{
  "positions": "rope",
  "qk_norm": false,
  "attn_scale": 0.0884,
  "init": "normal",
  "lr_head": 0.00685
}
MLP neurons of a small language model. Each row is named by its layer, matrix (gate and up: input weights; down: output weights) and neuron, and shows model dimensions 224-287. Each number is 128 + 32 x the weight over its row's rms, rounded and kept within 0 to 255. A neuron's up and down rows have the sign that makes its largest values positive.
After each neuron's rows, "fires in" lists the words (lower case) most often at its 100 highest values on Wikipedia text that the model never trained on.

L5.gate204 [125  90 103 177 188 139  92 135 119 102 133 104 158 153 127 139 106 135 148 153 145 132 168 180 146 129  59 146 136  79 176 130 154  94 156  74 155 141 121 119  86 150  93 119 145 138  98 166 153 138 113 153 155 113 118 128 104 140 142  90 149  98 132 108]
L5.up204 [136 109 177 178 121 113  82  94  90 119 139 147 151 132 131 129  77 199 148 115 118  79 107 144 159 148 101 169 157 138 190  27 171 134 140 167 156  82 141 154 168 158 112 100 122 117 163  86 121 168 162 161 165  83  92 128  90 145 145 152 109 143 137 201]
L5.down204 [167 152 117 167 123 159 110  90 101 157 139 100 171 139  77 117 131 148 156 121 174 165 206 178 125 133 142 174 138 147 123 127 190 213 181 140 139 150 113 157 165 160 159  78 130 105 166  85 129 133 120 114 122 104 104 151 104 105 141  92 114 176 155 100]
fires in: "the", "following", "a", "every", "over", "his"

L4.gate1507 [145 116 129 142 104 115  94 163 101  71 153 166  53 113  66 117 122 134 148 139 110 124 153 109  76 104 109 105 151 205 114  89 104 103 130 141  58 138  45 161 105 154 104 128 174 126 155 143 149 111 120 112 109 126 146 143 113 126 134 111  95 140  85 164]
L4.up1507 [135 104 148 177 168 140  84  96 105 124 140 123  85 117  71  57  82 120 145 127 152  96 106 127 142 141  89 132 151 176 120 108 183 140 101 123  73 127 104  99 111 155  62 148  99 130 158  86 135 134 104  88 195 101 142 104 124  88 113 119 130 148 153 101]
L4.down1507 [ 92 195 102 122 128 180 146 185 147 110 130 180 148 121 166 128 130 146 181 135   0 133 123 146 169 138 151 111 152  41 151 143 125 122 130 169 178 117 160 143 147 100 132  78  87 176 119 129 167 149 136  91 177 109 157  74 151 142  71 117 141 190 141 127]
fires in: "of", "to", "by", "such"

L2.gate1182 [125 117 116 131  95 101 110 119 137 159 115 148  55 173 153 207  93 145 137 138 129 135 154 128 116  92 157 128 103  57 137  83 148  92 133  91 153 115 157 183 143 105 106 148 181  63 117  96 151  96 109 143 131  73 106 101 130 141 134  88 101 108  65 170]
L2.up1182 [ 71  98 156 185 133 121 157 124 105 106 140 206 128 146 140 144 104  99 173 148 131 120 121 119 146  78  94 144 134  81 181 105 148 169 147 125 151 181 164 182 127 103  41 113 138 174 140 174 137 159 136 171 172 165 162 168 148 164 121 146 151  79 101 189]
L2.down1182 [139 149 143  70 111 103  46 130  70 182  78 159 103 178  87 102 139 153 134  96 123  58 112  94 131 143 145 113 183 122 124  74 136 123 127 167 154 175 143 119 151 162  77  61 128 143 189  79 131 162 146 132 177 118 117 168 122 118  77 156 135 139  94 169]
fires in: "the", "a", "an", "guelb"

L2.gate572 [102 131 150 101 102 118 117 118 105 106 126 137 200 109  61 139  93  70 149  99 148 117  85 116 184 144 147 130  71 189 158  79 129 188 126 106 145 154 122 135  68 131 164 133 223 144 144 137 133 131 130 130 129 149 136 114 134 156 135 111  78 121  92 134]
L2.up572 [171 120  95 101 132 126 126 114  95 150 183 174 154 119  68 141 122 145 120 144 108 155 157  97 153 129 134 124 111  98 128  93 161 190 140 103  91 125  73  96  94 165 128 141 161 158 148 134 141 146 107 117 152  89 110 144 210  80 146 126 110 181 129 102]
L2.down572 [150  98 165 172 157 174  93 142 138 158 175 129 126  95 117 117 128 120  94 118   0 173 143  95 148  84  86 130 129 104 124 134 179  78 112 127  93  76 123 136  95 109 120 124 108 109 146 153 160 152 114 138 148  61 129 124 189 114 118 163 162 178 106 159]
fires in: "university", "students", "school", "peterstevensii"

L2.gate592 [151 103 153 123 125 132  81 176 179 109 133 155 142 159 104 112 106  95 173  65 103 124 151 145 176 111 178 179 107 117 121 131 122 136 149 144 134 102 114  96  92  76 143 163  94  48 130 138 121 100 154 160 121 120  90 132 106  79 183 117  97 130 138 149]
L2.up592 [147 184 142 125 145 126 101 124 177 126  83  66  92  86 111 113 115  92 110 171  97 134 126  98 201 119 108 161 134  94  98  87  92 139 132 138 123  44 147 127 108 137 118  93 162 160 123 110 142 147 116 128  94 102  88 136 106  95 188 151 166 155 158 115]
L2.down592 [153 141 111 109 179 137  89 113 124 149 122  84  80 160 105 141 111 126 141 134  89 151 181 130 170 133 116 165 135 130 134 107 125  69 137  99  93  90 166 103  97 168 126 105 140 128 172 115 151 152 145 148  99 131 160 149 177 113  93 121 136 199 128 140]
fires in: "university", "college", "center", "school", "state"

L4.gate474 [115  65  69 109 127 144  70  94 145 140 129 164  98 132 131 169  85  66 125 146 109 133 150  77 117 101  92 110 150 185 161 149 121 169 183 135 117  79 127 121 120 123  97 109 143 168  98 166 105 159 128 125 149 139 146 111  97 185 173 134 127 119 138 143]
L4.up474 [150 161 100 112 209 143 128 155 135  99 150 108 109 132 121 148 166 116 178 189 127 101 135 129 167 105  75 137 144 106 128  97 117 162 145 121 147 151 182 172 108 161  83 125 179 112 120  98 138 157 131  88 138 151 138 150 148 154  70 165 151  89 121 158]
L4.down474 [ 92 144 145 135 176 123 183 154 102  74 192 132 140 112 124 116 163 125 130  87  98 206  90 105 125 134  92  84 122 130 133 183 158 186 136  98 105 120 126 167  88 124 113 127 119 106 155 129  80 148  94 139 141 131 177 125 171 157 123 162 174 121 200 183]
fires in: "the", "of", "city", "local"

L5.gate1557 [108 113 150 114 148 145 156  68 135 115 133  99  50 139 165 158 150  77 133 109 139 187 115 148  86 111 148 137 149 108 154 103 223  88 156 168 202  99 139 152 145 144 214 153 124 120  79  71 178  89 108 137  72 113 136 115 167 108 146 153 106  94 178 145]
L5.up1557 [160 124 161 171 159  91 141 112 114 166 107 178 107 109  85  99 156 148 170 136 134 178 140 125 174 138 154  93 121 135 103 115 133 169  56 131 149 136 135  80 152 116  91 133 155 123 144 112 133 134 125 117 131 142 129  86 110 198 132  83 102 140 109 182]
L5.down1557 [144 100 127 116  79 139  62 133 103 124 152  97 119 133 203  73 142  80  86 166  93 107 142 129 165 199 132 123 106  91 109  68 128 150  94 121  76 149  84 141 156 146 133 122 119 151 124 123  76 124 167 126 116 145 132 155 129 104 134 141 187 113 151 225]
fires in: "and", "rza", "awards"

L5.gate1079 [ 76 106 155 150  95 137 193  90 106 163 151 128 180 102 142 161 117 118 154 113 119 121 193 101 176 138 118 101  57 186 119  86 130 146 110 156  92 104  79 105 150 168 119 115 217 121 153  76 127 117 109 143  94 131 138 135  67 166 127 127 123 147  98 136]
L5.up1079 [110  97 166 141  65 157 121 101 114 123 154 158 152  92  98 185 148  96 144 158 107 128 142 124 170  83 159 138 130 117  58 165 107 111 142  99 146  68 105 198  84 128 110 152 139 121 185 133  46 109  95 126 116 161 202 110  98  95 113 120  84 181 125 122]
L5.down1079 [153 111 105  99 163 111  97 106  88  80 140 163 169 120 120 192 155 116 123 105 102  95 114  95 142  72 124 106 153 160  59 145 144 127  89 122 126 161 161  57  87 186  85 174 158 166  87 167 127  93 106  68 174 149 129 140  91  99 117 117 113 171 158 125]
fires in: "in", "result", "on", "of"

L4.gate108 [140 102 107 112 127 134 115 160 114 114 121 109 109 131 128 103 143 114 150  61 141 142 129 131 100 150 172 161 139 125 147 118 132 133 118 114 134  95 128 147 127  87  97 102 158  67 165 111 138 148  57 132 140 158 124  96  79 161 148 110 136  82 134 143]
L4.up108 [123 137 132  96 178 112  17  98  88  75 111 143 190 151 108 136 193  84 122 163 130 146  72 202 126 117 106 138 129  90 126 145 104 196 176  95 145 150 187  87  83 123  96 151 112 114 139 136 111  76 103 180 135 127 113 151 149 168 192 124 147 116  97 125]
L4.down108 [130 112 110 128 143  90 158 129 109 135 118 129 102  96 102 107  99 132  76 175 201 137 111 135 109 141  86 137 100 164 186  93 121 121 117 101  72 129 158 109 108 103 133 155  79 127 152 106 118 137  72 149 160 178  40 137 102 121 140  51 153 128 149  97]
fires in: "of", "united"

L4.gate1408 [124 134  98 139  94 100 166 128 129 106 125  88 114  96 106 141  67 181 110 164 129 139 157 135  63 185  99 124 126  91 114  90 109 122 119 144 166 174  79  91 106 119 166  82 178 102 167 117 164 115 184  86 148 128  94 170  98 130  88  73 150 107 114 129]
L4.up1408 [ 70 145 107 116 118 135  98 134 126 173 133 185 149 152 121 156 141 139 107 148 123  77 156  85 133 127  90 169  89 132 121 135 121 140  88 101 161 134 134 160 140 128 155 119 111 134 158 203 169 104 197 186  87 151 127 148  92 179  74  77 130 149 109  82]
L4.down1408 [ 78  87  94  83 125 109 115 172 124  93 137 122 152 145 137 133 113 142 157 127  32 113 120 139 117 125  36 163 151 144  77 170 124  73 190 112  71 102 107  95 123 183 142 131 153 109 194 154 139 188  45 138 115 120 106 113 152 157  71 116 167 137 181 103]
fires in: "for", "to", "as"

L2.gate181 [182 152 149 162 131 137 146 116 102  73 129 117 167 133 137 183 164 129 147 145 140 110  96 139 137 151 190 103 155 140 104 159 120  82 119 140  65 161 108 141 122 142  87 102  82 114 103 161 138 140 114 166 143  72  93  75 102 146 110 133 148 134 117 141]
L2.up181 [142 134  93 158 240  99  87 131 154 177  95 118 151  97 145 130 139  82 121 135 133  95 164 104  88 150 102 100 135 143 109 181 185  79  79 147 124 111 150 142 110 140  70 174 133 129  77 142 156 153 145 181 102 157  53 148 100 137 179 151  74  55 165 175]
L2.down181 [ 82 117 143  97 174 146 152 120  66 108 185 133 136 141 149 121 141 152 141 186 135  79 149 126 190 168 163 127 126 132  32 204 132 114 118 144  58 162  88 132 156 163 136  83 114 128 146 157 146 118 167  95 159 135 143 107  91 192 138 140 135 185 164 158]
fires in: "on", "along", "among", "there", "ofakim", "at"

L4.gate863 [160 157 116 163  98 148 111  83  89 103 149 122 137 120 116  76 155 140  74 169 149 112 130 113 126 112 178 141 120 181 122 129 107 142 132 138 220  83 125  89 145 142  73  82  92  88 126 117 172 152 124 126 108 196 164 148 155 153 159  35 158 152  89 168]
L4.up863 [104 134 107 150 115 136 151 120 132 127 103  65  96 178 141 136 132 121 135  91 130 149 138  71 148 136 129 107 156 132 111  96  83 119 103 127 164 126 171 169 171 136 170 144 109 108  75 128 128 176  95 143 180 111 192 119 152 125 146 118 131  88 159 170]
L4.down863 [115  99 200 121  92 146  73 155 125 107 225 142 111 102 114 132 131 107 122 115 140  72 133  96 157  87 127 123 159 174 108 179 108 141 171 126 137 132 113 185 103 124 115  74 177 174  90 130 108 158  65  89 121 100 147 116 148 167 154 120 131 137 167 131]
fires in: "of", "on", "to", "time", "in", "by"

L5.gate953 [213 141  61 186  72 129 101 128 124 141 116 189 158 114 118 138 121 131 148 201 144 131 146 109 153  98 124 113 120 108  25 107 147  79 163 116  99 162 149  83 113  93 177 138 124 118 111 179 104 123 115 127 128 111  40 163 139 154  81  67 142 111 105 187]
L5.up953 [105  87  77  75 189  91 118 130 159 131  79 156  97 135 210 169 162 119 101 101 127 132 162 121 129 195  69 164 154 151  67  79 110  66 129 114 114 145 134  99 125 126 126 153  88  95 137 157 114 132 143 102 141 127  81 122 142 100  67 122 115  70 161 185]
L5.down953 [111 121  92  87 153  92 132 133  88 105  95 109 152 135 111 103 155 177 120 235  37 166  86 138 143 142 169  62  88 158 135 181  90  87  75 115 122 140 160  97  70 153  86 139 115  87 130  91 145 135 158 136 121 123 117 135 112 118 146  99  94 136 147 132]
fires in: "by", "to", "with", "of", "about", "in"

L4.gate423 [114 154  96 148 122 176 103 140 113 165  82 190 114 109 186 136 110 187 123 145 128 132 134 131 141 149 210 193  95 120  88 114 160  96 114  94 133 118 106 122 174 162 191 140 110 146 144 123 144 143 151 146 137 113 125 118 149 164 111 161 158 158 121 149]
L4.up423 [141 174  61 146 130 144 132 166 125 104 153 140 123 125  87 131 198 110 130  78 127 134  96 143 121 151 151 130 102 129 122 107 163  94 133 119 161 167 168 135 110 117 171  89 103  96 146 166 126 157 195 124 105 126 100 151 118 128  74  76  99  78 208  38]
L4.down423 [132  87 153 118 115 121 143 142 136 143 142 148 139 118 161  54 174  84  90 167  52 109  82  87 104 134 136  87 149 125 135 176 147 193 160 128  77 115  95  79 142 112 132 140  96 183 153 170 140 134 133 128 146 105 146 107  97  88  91 103 132 158  75  97]
fires in: "to", "under", "into"

L4.gate153 [122 130 110  98 134  94  85 129 129 141 127 129 156 104  91 154 110 140 134 129 139 124 177 117 129  90  85  84 122 123 124 118  83 116 132 133 176 138 141 159  77 188 112  85 124 106 147 141 132 123 189 136 112 151 108 162  99 102  85 116 127 113 135  75]
L4.up153 [ 89 131 120 166 140  94 108  34 121 111 120 118 154 135 139  60 103 148 162 112 111 129 190 132 148  58  55  62 104  79 158  53 113  81 141  69 113 158 131  94 146 136 199 101 121 122 118  83 108 136 187 171  97 151  76  97  65 116  55 110 127 105 121 112]
L4.down153 [146 105 112 142 160 148  79 140 111  92  64 166  88 140  98  99 230  86 138 100  13 123 147 155  89 143 102 136 149 169  99 131 131 106  53  82  95 148 178 117 146 141 129 151 116 131 149 168 118  73  49 132 116 128 149 121 123 124 143 143  70 113  70 127]
fires in: "about", "of", "on", "was"

L5.gate1371 [132 151  78 203 144 135 131 156 135 140 125 136  61 120 140 113  98 139 137 131  98 132 180 123 145 157  60 162  66 150 137 100  93 115 116 161 172 115 113  82 174 140 128 127 105  84 110 171 138 184 127 113 108 171 128 138 111 166 155 180 121  96 196  75]
L5.up1371 [136 144 107 151 135 134 139 151 157 148  65 163  77  63  95 194 182  90 151 135 151 140 126 156  86 184 181 150 143 166 102  87 146 134 175 125 148 161 102 128 121 151 138  72 105 111 159  79 120 181 177 128 197 108  80 135 128 105 160 139 136 158  93 184]
L5.down1371 [149 140 149 120 117 158 101 171 141  92 122 173 165 107 154 142  92 138 142 139  20 173  45 140 162 177 114  83 141  46 122 133 164 108 116  71 144  79  89 136 112 138 120 117 130 108  77 143 120  65 136 158  98 109  88 120 174 129 145  89 168 124  67 138]
fires in: "of", "to", "at", "which", "who", "by"

L2.gate1668 [141 172 116  97 110 149 154 128 165  56 126 129 153 117 129 123 137 180 162  96 116 161 111 149 100 131 198 103 108  44 168  72 149 132 127 160 122 102 164  99  95 137 144 122 151 218 119 146 108 151 191  80 134  90 153 111 123 110 129 136 135 182 110 106]
L2.up1668 [119 104 137 156 170 105 148 163 139 107 139 136 128 127 122  96 111 105 189 130 148 159 119 166 132  82 127 124 106  81 141 127 129 146  95 143  88 145 158  26 140 185 145 149 141 185 174  61 113 153 170 129 139  97 117 148 141 109  77 122  74 115 137  99]
L2.down1668 [110  97 104 164 126 102  86  75 103 118 128 140 170 104 167 104 153  83  99 112 156 118 144  91 201 152 167  71  97  86 169  74 164  75 109 149 106 100  87 113 154 139 116  96 113 155 141 107 153  74 129 153 123 149 132  95 106 128 130 162  98 139 139 198]
fires in: "the", "rza", "sweeney", "zaz"

L2.gate984 [101 161 135 122 136  93 106 144 135  99 162 132 107 147  97 123 129 160 152 125 112 150 153 156 149 125  76 104 148  89 181 149 173 121  89  58 103 175 106  78 147 156 142 138 155 170 188 155  68  89 186 113 138 100 135 132  89 145  83  99 108  99 115 145]
L2.up984 [120 108  77 104 120 183 122 140 143 112 140 173  96 110  95 108 127 132 172 124 106 165 105  87 153 177 140 106 145 147 144 166 122 107 171 104 134 135 155  75  75 135  89 119  83 161 194  99 122  44  97  81 196 137 152 128 151 143  75 179 106 185 122 130]
L2.down984 [133 152  66 122 127 137 128  62  94 158 105  95 102 113 118 122 130 152 176 167 106 111 135  26 157 191 150  98  55 134 117 174 117 151 125 122 137 139 109 142 128 141 142 103 131 130 190 112 145 112 105  99 126  76 116 155 154 191 119 132 129 200 200 140]
fires in: "while", "although", "whilst", "fra", "suggests"

L5.gate1190 [112 126 105 112 155 116 119 152  49 163 102 129  90 100 179 145 120 162  53 151 106  94 133 162 116 138 116 168 160 117 162 140 133 154 174 141 144 101 116 131 101 176 152  91 164 158  74 113  70 121 169  61 139  85 180  95 164  74 120 195 141 206 103 141]
L5.up1190 [131  94  99 155 127 102 106 166 134 142 109 121 157 114  69 158 234  61 135 114 134 114 107  94 156 143 109 150 122 171 130 127 176  98 176 115 131  95 154 151  47 163 179 131 116 140 108 166 146 133 148 161 130 120 123  89  94  96 154 111 139 138 124 134]
L5.down1190 [142  86 126 206 108 112 185 127 118 135 173 108 114 108 148 100 173  57  71 121 132 131 112 106 100  97 114 113 117 120 104 107  60 156 112 149 180 140 136 114 145 179 175 124 129 137  84 142 150 137  99 188 120 122 117  87  86 100 158 108 100  97 108 132]
fires in: "for", "of", "to", "proposed"

L5.gate1399 [195 161 113 238 115 135 123 118 156  85 142 138 140 142 153 137 164 108 147 134 114 118 147 173 115 139 112 114 127 137  84 157 171 125 164 200 134 128  95 165  99 147 152 139  77 161 112 197 115 143  77  65 136 123 119 156 131 102 149 125 152 173 133 159]
L5.up1399 [168 113 161 149  30 120 146 113 118  83 217 101 139 157 144 214 104 167 130 141 113 128 150 149 171 175 157 100 187  78 123 122 121 103 147 169 158 175 116 105 158 105 143  66 210 169  99 138 185 162  95  75  80 134  98 147  74 110 222 117 104  99 192 171]
L5.down1399 [141  99  91 139  93  91 140 113  57 146 189 113 182 158 149 190 158 136 154 117  61 102 169 105 104 128 163 130 156 175  68 108  99 115  67 108 152 139 116 146 170 152 101 141 153 126  62 134 133 165 115 129 112 150 164 108 117 144 175 107 103 115 165 101]
fires in: "on"

L4.gate1008 [143 149 111 139 132 123 179 183 149 109 162  91 152 111 171 145 108 170 173 125 147 188  94 131 130 150 150 137  97  87 129 164 117 168 142 185 140 128 138  61 129 147 146 188  72 135 145 127 144 126  79 153 125  84  86 108  88 136 127 120 121 112 103 154]
L4.up1008 [155  80 146  84 105  89 164  86 132 150 110 169 116 120  95 130 118 181 130 109 109 173 122 129 104 146 173 163 135  96 137 124 112 133  92 127 131 118 124 120 171 117  68 117 168 140 127  81 114 115  82 137 141 104 170 133 255 192 141 123 127 133 181 103]
L4.down1008 [ 67 101  98  98 133 122 119 109 102 149 125 181 112 127 129 125 142 147 114 128 141 119  68 177 140 172 144 164  73 130 131  97 136 120 117  74  78 114 148 171 145 166 138 117 127  87 159 152 185 110 136 164  94 102  91 188 161 138 120  95 170 128 109 140]
fires in: "of"

L5.gate1116 [ 95 121  90 120 152 142 102 112 103  89 166 119 145 121  59 159 138 198 188  90 121 143 158 105 107  85 159 104  85 126 129 105 120  91 119 128 183 126 133 162 132 148 107 110  91 135 172  68 114 194 177 141 160 131 114 107 151 178  84 116 195 121  97 126]
L5.up1116 [187 143 117 118  98 158 124 111 132 163 159 147 222  78  84  97  98 123 103  67 122  82 160 109 110 123 170 107  71  94 143 134 158 165 120 157 138  96 133 131 127 124 131 128  88 102 159 149 105 154 100 138 188 148 141 157 111 175 122 143 116 123 163 137]
L5.down1116 [194 130 188 173 163  97 179 151 135 153 178 162 136  80 122 116 133 132 197 124   0  67 141  80  70 115 135 127 159 148 103 145 144 119  60  69 146 123 179  83 141 101 150 147  94 136  82 129 100 185 138 120 128 160 124 139 139 165  95 147 110 141 129 117]
fires in: "in", "on", "of", "the", "at", "overlooking"

L5.gate1257 [175  73 144 147 120  98  73 131 118 170 129 126 113 129 120 135 129 184  99 130 120 128 136 130 164 180 157 134 114 148 146 156  72 121 109 148 178 124 161 166 163 144 134 129 161 135 122 144 131  70  86  76 111 129 154 161 120 127 166  91 122 117 162  78]
L5.up1257 [158 104 144 127  56 152 133 120 171 152 184 159 117 102 134 138 143 139 111 193 121 118 122 123 163 198 151 102 168  76 129  90 131 140 174 102 155  77 156 111 169 140 191 146 158  85  42 157 116 150 134  82  84 141 136  97 137 144 164 137 156 112 174 125]
L5.down1257 [134 146  80 166  81 161 151 104 141  87 115 101 136 120 123  94 141 122  95 135   0 126 144  80 160 175 114 100 127 138  92 132 125  85 168 133 136 160  54 114  64 164 112 130 166 165 126 127 168 117 107  71  90 112 143 148 178 106 100 139 109 103 165 118]
fires in: "on", "over"

L5.gate535 [120 133 127 106 118 129 117 153 108 123  94 119  80 109 135 106 114 135 196 136 124 140  81 144 170 146 152 156 164  72 125  37 155 166 127 124 137  70 123 117 157 146 108  90 194 111 138 126  99 148 111 129 163  81 158 145 150 110 154 138 170 153 117  85]
L5.up535 [119  85 118 191 137 116 119 131 184 152  94 121 121 167  64  70 143 138 141 129 113 100  94 113 136 105  69 153 141 117 125  72 123 197 176 100 143 129 104 106 136 112 132 147 153 134 149  78 108 133 184 160 184 109 157 173 189  94 122 139 116 137 106 115]
L5.down535 [126 131 110  98 121 146  89 154 115 153 152 161 113 131 112 103 163 167 131 150  21 130 116 125 231  93 145 131 122 171 155 135 155 145 116 102 131 128  54 156 128 165 122 147 152 115 129  85 118 143 112 176 151 142 145 135 174  87 176 132 141 119  90 103]
fires in: "who", "that", "which", "ibn"

L4.gate1348 [141 165 154 111 166 188 128  87 109 150 152 138 163 151 133 166 162 193 200 139  95 150  83  92 121  88 143 127 148 155 135 188  95 138 166 101 137 113 124 110 129 152 171 127 124 149 146  68 165 132 155 112 109 161 144 139 124 145 154 129 120 155 146  90]
L4.up1348 [159 122 122  84 154 133 143  73 112 111 120 118 101 176  99 111 117 141 113  94 109  99  87 130  95  83 125 109 197 138 132 130 141 119 141 125 161 136  82 108 135  98  92  97 137 180 157 138 136 126 142  88 150 116 152  99 160 107  97 170 148 159 144 149]
L4.down1348 [134  75  73  76  86 185 169  75 121 118 113 150 157 125 102 147 181 111 157 110  57 115 169 118  64  92 151  44 124 110 125 164 140 158  94  94 176 129 106  99  93 200 135  82 124 123 141 107 105  95  90 115 158 183  98 167  98 138 165 107 146 129 143  71]
fires in: "while", "as", "although", "when", "if", "ruled"

L4.gate53 [177 174  98 135 124 156  73 171 136 103 149 145 110 107 167  75  86 158 127 126 143 125  82 108  89 129 124 119 122  74  80 104 122 125 167 135  88 188 149 166 102 122 181 145 146 145  97 121  68  86 167 103  89 127 126  96 105 187 154 130 185 103  77 119]
L4.up53 [158 107  67  91 122 143  68 135 144  70 145 139 143 139  78 143 112  90  45  64 123 115 132 146  94 119  82 172 188 126 105 124  87  70  79 106 157 130 132 115 127  73 138 190 187  84 139  74  90 146 158 116 113 156 146 105 176 169 136 145 109  49  86  59]
L4.down53 [143 113 143  94 125  78 193 128  65 107  60  91 157 124 113  86 169 102 126 162  72 131  84  96  71  98 102  72 119  76 169 158 168 136 112 108 137 113 145 101  93  88 102 142  65 131 130 145 139 174 100 139 161 135 102 151  79 100 138 108 120 184 117 109]
fires in: "of", "the", "first", "this", "few", "these"

L4.gate479 [146 108 134 157 150 135 162 101  81 143 141 107  85 114 104 130 164  79 175 166 155 127  82 118 144 122 102 173 119 119 152 174 117 131 169 179 127 101 169 171 116 165 121 106  76 173  89 118  99 133 130 133 152 154  90 184 100 186 192 133 157 132 133 192]
L4.up479 [144 155  92 138 152  80 135  91 150 139 138 132 146 138  70 129 181 131 116 100 145  91 114 207 143 137 146 125 188 153 130  95 128 117 151 185 124 110 136 166 114 153 119 137 182  66 157  97  91 160 141 164 140 180 125 121 220 178 167 141 160  81  24 156]
L4.down479 [148 134 114 172 198 137 170 126 114 110 123  89 144  80  72  77  88 127 164 185 163 170  96 129  98  97 188 161 125 164 132 228 146 129  89  97  69 177 136 126 142 143 156 181 109  86 129 114 126 170 144 113 176  70  77 135 128 153 147 101 193 121 154 143]
fires in: "of", "among", "ofakim"

L4.gate729 [ 74 142 148 166 205  72 132 169 115 110 101 224 117  98 124 121 146 140 140 145  87 141 160 109  81 137 119 147 169 145  93  92  93 119 113 151 122 142  83 132 110 131 129 155  94 104 159 141  90 162 186 167 130  65  77  87  96 103 142 101 103 145  89  73]
L4.up729 [145 111 143  70 151 119 174  65 136 103 143 167 117 154 108 110 117  85 127 131  96 100  67 156 137 110 170 151 143 151 139 117 167 142 134 134 150 146 160 113  79 101 100 114  57  95 123  33  92 128 113 158 156 137 107 141 133 155  80 123 109 141 154 129]
L4.down729 [165  54 101 185 107 134 179 133 126 120  82  93 201  88 137 144 120 145  98 108  42 176 155 123 185 140 110 128 114 171  94 107  98 105  71  55  90  86 123 173 116 135  86  93 137 128 150 169 186 139 170  53 120 117 112 146 161 167  80 121 176 104 165 140]
fires in: "of", "without"

L4.gate1057 [157 112 121 135  87 114 183 163 139  97 110 121  69  73 194  83 110 162 108 103 120 141 149  94 115 165 133 105 137  88 147 115 100 111 162  97  86 133 130 103 163 122 169  41  99 116 181 100 158 107 184  98 101 157  68 130 148  91 160 116 215 102 118 115]
L4.up1057 [ 92  76 102 132 118  67 157  99 124 136 162 167  78  72 150  94 121 137 149 108 120 139 110 121 156 132 122 103 160  74 123  47 157 134 123 101 132 150 109  98 156 145 143  94  66 111  90 143 155 100  86 102 174 161  89  98 154 111  84  94 210  91 137 121]
L4.down1057 [188 119  97 122  48 169 172 147 129 165  98 112 182 135 144  72 155 115 115 115   0 163 131  82 152 135 156 133  73  70  99 150 136  78 140 106 119 143 142 120 167 148 165 110 128 126 143 128  98 140  77 161 158 108 112 163 117 180 170 135 136 108 170 116]
fires in: "to", "as", "of", "from", "like", "on"

L4.gate1619 [105  97 154 167 154 146 134 200 168 209 128  82 107 132 140 153  99  89 183 134 122  82 147 103 108 114 139 154 221  98 175  92 126 129 133 146 187  58  68 111 138  89 128  88  63 148  69 157 137 134 149 124 145 109 142 125 151  94  90 155 148 126  93 157]
L4.up1619 [124 109 166 154 140 130 129 144 182 108 110 176 117 157 120 160 127 124 122 134 138 128  86 180 128 197  91 116 132 111  97 109 122  80 135 113 123 171 137 128 129 131 113  79 119 131  96 101 111 135 130  74 165 120 114 133 157 116 105 116 138 123 105 102]
L4.down1619 [147 145 161  68 120 182 104 105 114  70 122 133 142 174 104  94 134 117 133 161 133  94 119 119  73  98 171 110 157  88 102 107 160 125 129  75 235 135 108 156 155 154 128 159 168 153 149  50 121 149 168 108 118 161  82 127 148  90 103  11 117 138 124 128]
fires in: "this", "to", "it", "most", "which"

L5.gate360 [120  50 114 103 121  86 127  86  81 130 181 132 149 147  90 127 181 104 167 145 132  91 180 136 153 118 100 137 146 106 187 119 150  86 166 153 138 127 102 155 157 154 107 125 138  72 127 143 120 161  97 179 117 128 158 136 136 172 111 118 142  99 122 114]
L5.up360 [157 112  98 108 138 124 116 171 143 122 111 153 131 114  96 138 142  92  87 179 137 138 112 131 114 114 117 133 112 162 107  88 122 142 157 152 128 160 154 177 133 162  65 133 147 110 151 114 119 123 108 134  61 170 136 114 185 143  86 169  94 139 104 114]
L5.down360 [143 168 114 156 127 108 147  61 106 134 134 196  68 170 140 177 102 121 127  64   0 116 113 155 178 157 179 154 209 154 145 148 109 178 100 128 103 109 112  86 143 110 144 158 150 194 137 139 135 139 120  94 142 112 105 177 119 141 120 115 140 124 126 144]
fires in: "his", "the", "a", "their", "from", "in"

L2.gate1547 [ 84 167 141 115 159 163 143 231 193 100 109  86  67 149 155  99 159 111 166  71 124 150  49  90 147 136 101 179 130 158 162 125 111  73 160 112 127  99 172 195 161 146 125 177  91 154  69 138 127 139 153 155 159 187 170 127 101 162 137 131 118 115 136 134]
L2.up1547 [ 80 112 173 103 136 191 162 196 193  82  67 136  76  75  98 109 155 129 164  95 127 115 123 128 151 154 108 148 130 124 126 119 112 111 104  61 158  98 142 161 164 158  94 125 114 133 125 181  75 113 107  92 166 138 140 187 128  79 180  96  83 111 113 124]
L2.down1547 [ 98  74 141 134 109 115 135 146 208 130 117 123 174 164  89  33 141 148  94 109   0 120 126 130  83 139 128  88 126  79 144 147 213 147 137  90 163 152 132 108 138 119 121  95  87 106 118 109  95 179 112 176 183 147 159 140 115 159 147 133 124  55  77 111]
fires in: "they", "this", "these", "which"